MLP neurons of a small language model. Each row is named by its layer, matrix (up: input weights) and neuron, and shows model dimensions 0-127. Each number is 128 + 32 x the weight over its row's rms, rounded and kept within 0 to 255. Numbers have three digits each.
Before each neuron's rows, "fires on" lists the tokens most often at its 100 highest values on Wikipedia text that the model never trained on.

fires on: "op", "c", "up", "l", "ac"
L5.up10:155058150144120123088160093136090136053131133146099112129161150091113158116057148147167059105139164166150145177109114088134113138079153129155198171109142165066087148188122112147095129161180169109074149138142108176128155083156099100144113122119127177148120083150073191136132145116097065146072124115145142166129146132121114143117165085072101170167175143068176151039137150112136130119204

fires on: " w", " k", " se", " ne", " sl"
L8.up478:193089127154069174163131132116146165149156149071111138142119081160082100168147160178112098107091131099169132111108062101150151103112181178194117156120129115036145124126111117129127058169085137153107139159119126138133096138087136093128131126078155157140107180127102137126103070117130134120106060182111158131103150122147177100084101173139157092141120141145079094165160171153106178158193

fires on: ",", " and", " to", "if", " the"
L8.up28:084098123112189127114156105117100160153109029162159137139140103127146067146169161123159177118131182103149096098103095085126171158119209157202075091151107129147152124119141116130125102124161138157116080119118105133109108127131155109202107107185163125109113121029155100103149104067101132094161083090077123135137164094105176067131143077117164151089126131152132104152150160187156165110149

fires on: "y", "or", "ar", "ent", "ted", "ed"
L5.up490:081078146162108201135114059122131108121147101132148103187079095097167113136145178097113128141087069096161106094087135150066112152142197137111156154125102140169196153128091138116182142126103132133145108098089088067081115137137119131112139145099140120099178113075156148136233142166107142137077173204141146084100106158143118147106138146119120111158109147090153139108106090162073128080163

fires on: "u", "ad", "ig", "v", "al", "ol"
L5.up243:148096150106068129174134097145127132173110141142094114095166215125129131117130143101208075102114102112144132115096138146150117125080091196144115150136104131091101153153093171125118131108169144173087119106123056158128166171101127160153140159140148105125119086118140079088082163148092057137136115131187169120077080149139146092142204162126114083128123152102076103116176147172147110106079

fires on: " ", " |"
L8.up104:115168105138109101121183167156160156110151116117095124133156115136123059134136131152141101105104134109094115187132099131104065188112144140154139148080124132219123134148094111099077133089159144182131145100142086122127081095111100081154109144161098138137078059193123144145098171125122133141136147084120165085141165083130137100159124099156150163125182122116179118163170184109164131109079

fires on: " |", "ac", "og", "ur", "op", "os"
L8.up238:151150146146080036161143167081139159092119173130125113157126086123142177202140116139174134173137151135116156092156163081120135117041162094109140115083081104176124107130134096131092184123130154125074118110151145177091115103159128080149144136154145106140096133149126105122127155149100099114138113107150175076121103102132209107151100120084145113151186162116169138135138160164120107060234

fires on: "ath", " to", "ican", "y", ","
L8.up332:099076181139114149110124092132088137099111090096068146166122161142095038118179162119165148150036124150124130175104168166097112101147177153140151073158153123176105150118144136199138122169184086086149130125172098137117148161149131157103156107112153105106154076082150172148179089116115108136166120049092134110144177153145102130064131085139164125067132092119154177099145145166143159097105

fires on: "est", "id", "ew", "h", "ong", "et"
L7.up552:123171153140093128140193108137140140080150145078136132104154143191150083145125157148153104101168192178115166131158124115146125112123139091111106160107129178089138081148133060234143107094127152161147096161137125097123173164165092101123143117130143119095148089117135161113100099135145128122082091140143123087104105111132150124061143055096128096131143112176122127094153114149074146179088

fires on: "u", "is", "as", "ol", "ra", "om"
L5.up502:128146137134129158170106118098173090078181150201147152094161120108136120108130145074168080173138105106064074156169127133136098170110123121111128173124107125150107155116186206081093163116089132211094103097152086122120135200151119185113142140095177098117127191084124076171133155096139132146058183109164164151068078121159130121124160117125147126132119163125110137132206138128076167121122

fires on: "ent", "F", "s", "ough", "or", "ab"
L6.up275:157139115099110152177093110062124097095103033174166124174066157127138109097203165098122110112138140111078156094101087170118113122171078151102117134122117123095162108101115105079125089102101134080145171143157094164133127239165138119089133116181152125128198106104111118193121101126080120118111138129078151130066162131159141161136154150099177106110122163123145116095097080100093144127132

fires on: "om", " p", "on", "ch", "at", "v"
L6.up544:134159161151107122123113113185142159119132128166206134083092157156151121116152148184102152141146149126141090163079138193120170084061113105084103106156117129125138153147165167147180127113133142084185092143132133071068106181153124144120116082134139131152089109125126168082187129119103108142122131077117066102127144092161151159136123076138115152108200151136175115108170156096094063097071

fires on: "ing", "e", " ", "es", " –"
L8.up286:192159115170120123115116080095155157159125094146126139137090122057130151119162156164092116136158138099088122087090112121105090111109097146058125091148088136100134113110168116112148142155099129133102151187119117158118132158115148149114108097160141125173144111146101123063162121134093145161111072200142110074106139164161160072169134115126153194124118159142129147079103090125117166127140

fires on: "r", "at", "ur", "et", "ew", "v"
L6.up529:150141174106160180037129119163196113076142092100064154103135117105129113164116130157109162140120141142135132107093127132135112127071086088139096134075141141151125132141134136157184112142112174074139144139169129104117136135244130119168159108173105164146098092109181151107142131119091147151104095156174046112120123132125080137100128121091101157184127169098111098099113153133061127119171

fires on: " (", " |", ".", " v", "ar", " United"
L6.up444:160143168131159070102143138077156133146157097158185123128118117148097123109078142199139047189064122165106116181042138145123139175123109120140153094119093158149156181140062090149137118143135170180145174112127173116102169128160165144153122123170147151078122118119109150126132170110231098183115179156118164063135119134144142109107101103117097149155144102086111094141143172113158131125138

fires on: " h", "H", "h", " H", " e"
L7.up275:104161196177139156134135161137123201132142161147129129103145096154151066175039114105119092168166091171118112151092176107116170134130131119113100125063148191141156116134198107138083178133147130146129160161064132146120138076165109156157146117118110152122103117139160086148099149122114099080071124070127111112142121066073150122118079135134163170148150152076098085129140114087121125087168

fires on: "1", "3", " ", "6", "2", "9"
L5.up543:175118138123078129116082082158161115131163152174105158131154131113187155119135158096135167034150152130131112134179108108066126093140125106103103117131144086149107100130103136141156120105137136135161161159141089058171156081101086113143102155089123173188110118135054064118106119153121091208136141161111228111156125121096139136123104164143145098146136172185128079082124111120121085090112

fires on: " ch", " ", " per", " b", " p", " under"
L7.up36:135180098198130096063121174163133162104154117105108149138168182144163166123137146135118105104100112091070174157156081135128154108104117092184138142109092095139151089080201099141120194166143104112121150127162104156106172126173108134136105166126165159125120109086134196089141145132088081126092125143137149127150072141143099127160147144060129207014176103174150101097107110094097156128134

fires on: "1", "2", "C", "P", "0"
L5.up17:132139138173080148104105160101172085140171121140144087094210117137143138157098122102163173127117060129096109170102150132136147066202066176164076103146139104115174126104097144185101100132107103146117154148168053143094198147159087116093144129072157089180166182154128118119106162092165135146155122097180158133146160082087158163080138093104118120114077166145154088114169179154121101100124

fires on: "ct", "us", "es", "ail", "ite"
L6.up347:168105115125153111124100166081111126092139110133127088085124140156155085138092105173115133105123126107121189188080135145192119130136140124155162162059153137103161154114162093110080101143118144135141140121186097047076156126118121132152136153148082140114114130109136126124167109059124179080116179169139143092123118096132164076143187139051123082174112135174162127140141098101144088133138

fires on: " ", " an", " a", "ar", "ert"
L7.up409:118114111145077064106119159052125102165135162094145157109087143081132136103191139164149099082124098124080155075157081059128113174131175127060136193110107148114101175124168086119127094131162126118102114174142122129066174083160106164097128124210156111114126097121104152150083099128165135140131100124133162146132167140142062087086150071144063116169093139153140191165112150087120125124057

fires on: " \"", "re", " U", " o", " qu", " ro"
L8.up337:079106058077118119165124088182105151123150137157137117168116090126111180162087132128173117119118171137094099119119160130165179164125127136124176116085113130174115160141112159120069116169121109092108165115127177172106157131201107138137113088146146166118091156191127176085148147097147122115103121112138142155103085095109130081133126113120070101079111115164208133121133104128123116080110

fires on: "or", "ach", "ician", "ar", "ced"
L8.up420:102098102132119146121120119083118132098179097197112186132142178170126151109128129132107092091135098091172111188124186093198118144117101197177123122160141186128142200146134122076077140142133135102145100147105110084121143156126032072149140086094095092151158075150124098158149150103180111113170147115104100108093101089147138123113067129113123102152130113141128130164084125167107078118176

fires on: "ig", "c", "oc", ":", "ir", "ur"
L5.up203:156154098147113130121126173099119101074116084179117119164122144115174124137176130207171122085160154141077130188155134113115128195174113072122124156092113145085117135102114174086088076107070142137147079138124113091118139122112147127163109079139144111100112127062100092122135112187121118094154147071123139120170141082116129082166091150157170176102121122111149136138134181132203074136162

fires on: " ", " p", "\n\n", "on"
L6.up455:127133080143120130132167175135118135145174048070155130140092147121117165124137157161116147138138164123191137140120101170104111154119174088140097116088128162093170176088088158093139156169121075113115172077135059158101183093138099119090125081105170137117120111106089164092107188155095117136096107190172176120107159152129141114093111122058178070075180141146176117131160103134113127122127

fires on: "c", "m", "ch", "ter", "ce", "te"
L6.up107:088126169075123133082138126093081147139150133129123107113151093168122140133197095136117109124150143167122095139167134133157102123088077162079083131136100108148158173133092190105154146151152123103146118124101151136155118106182161122064080174101123161131135123075071100136074144094118140148148120166122128134043149130118122144172168133092124173089130131093134104130155129104178141125110

fires on: " ", " and", "ly", ",", "g", " f"
L7.up190:062115101212102102110094160147164180062165095121139127119141160111143058159086174153104152119137110124150160076115092091135156153127126033161144103175162113069151147086141124110146113139168134149138101094162119190126139110221093141168140149132135157099085182083125118119130116108101149128119132091114053118092139146178128110144144079080179133098132186140147146144137095157065174131166

fires on: " |", "f", " (", "ed"
L7.up453:164184124143148114153174207121163070096170063183139120145151080128119082108188121135128076173102190158122084137137077089153102127094116135141129134141135138145107116141157085171102129134110155119122074108142128119107152170102192130140142159175135107086130089160089099120129139136151107137083134084105171136126110101138162175079170114124090173150148099010121157154160148110145088088166

fires on: " comp", " a", "n", " ", "lect"
L8.up145:098063099124060046161187128112150127139122103107129162100111098107165103117160184085123113138118142099067115085075129067167110124057164140146186124137091127151153153095156124116100180123124099100071124140123130164123180138168159175160158131162146096138085141140110128135123143129073120166175145071109108165169127187121101198106159131107105140102082137169102149199142150145124158142040

fires on: "io", "in", "u", " high", " High", " O"
L7.up508:178146113124117084124152097159172090079136146088170122121138143076138052151110155082081129133099122144106102128101099117143046131091178128157189116134103135161116156151172075129146148090153099115156179102100094114100118145076082113107130106177138153084137116132198151136183107142133161101125136104150133130137204105067069066182183113072103152105128150156186135140134154070149118152132

fires on: "ing", "e", "he", "ation", " t", "H"
L6.up376:133194167161151124153152131097084147199159149099143136106127133152167138142159126125109075138168167120080146159128094116102166110107162123081143113113153100150151128109180047141136121085103124165097129152144195169156141155152122139103158111142098139116091153112111067147091146150068177141134156110140111123119085177082176050151121117150182137217130128112076140101139113078088170123110

fires on: "it", "as", "t", "u", "for", "in"
L7.up6:115114143095129148147104141129147040124086170136167132104160122131077089151135135129135129163107134106137149147146151145131110110159118174164111151052086134134094128131196094142134077130142057119129126163141095175127082093167091079126146128142123097141047073156111094124101115097134108050093116174147094096158237148046122161213168097140107135123108113121127197125140101089085145129107

fires on: "iv", "p", "s", "un", "qu"
L6.up396:145121117122104095131128084147086108105127139117125131126187111198187165122139149144185069181217088109144127113054072125120171150113110153122102097129085115129134127103127088165136098130054115173142136172117108074160095165102135059134147126155117101101124100174139152184074088172132171096115116165141184114130102180097127104169099070077135116141072094105088154080160129159115098145109

fires on: " C", " c", "amp", "C"
L8.up408:111138124160061117108147130119184086078123145125059106052124143224162057129134127178123142149196120109127113230147118138144179148089108096132097103134062137176098145210119154134123147112099093086072136097108091119174157116095175158167110136111164155100091103103137097119121125138078062106118119079120102125133126071123067100128133181071162196161141175157139133190156125117134145098098

fires on: "g", "it", "ing", "ap", "ab", "id"
L6.up92:126133086138076106156132095116189161148161059156165152136179232089122146117153136100157156105149155169114178161179113082155120130075125162094091105167079152147132101118121113129148115106147124145082131153128148122106171075147080104146129103122106148145103106167171108100132131133070121101129095177159180080100139214104142049145155164108103122188101141142125104121202074103166144106096

fires on: " con", "c", " National", " Pro", " Cal"
L5.up215:105126059101092123209110130139143170170146094108162136108088181166142131116111148159143144072157090138123132163150098138138081112137133161129077139108059144162138079113126172107103143071126121139112145084129117148142114164093149145135195118187164150192142129139116146080118051071096088108110106125147150172129116139128099093094130112135095163084138133119114127156134119149166147048080

fires on: " h", "h", "at"
L8.up140:153169115135070152107110125175077148106129162144051133102153149176164085133067115184161102077068100086093067135117123155103103103109115138125132106100170178139167087140161062151160176118140137159159151073091163164172141098158101159112093117093158148146153112104059152166113103118173084116114103158094159182101124150080162127112111091109165112138109139136132099159136131144104207171156

fires on: "ar", " mon", " high", "an", "ian", "pl"
L5.up441:169213150151105099139101156080086081102116129132091102099116155111120104135093175146065126111126109113119183136082068117089140109139121123087171154084123119077142112110111157133154139138127065157121189146149099124129165139123093173080106159237156150087099126109120110155088124157123123089122115066081199133117174156088181077165147116110102116123068121181147108084197121191125130147149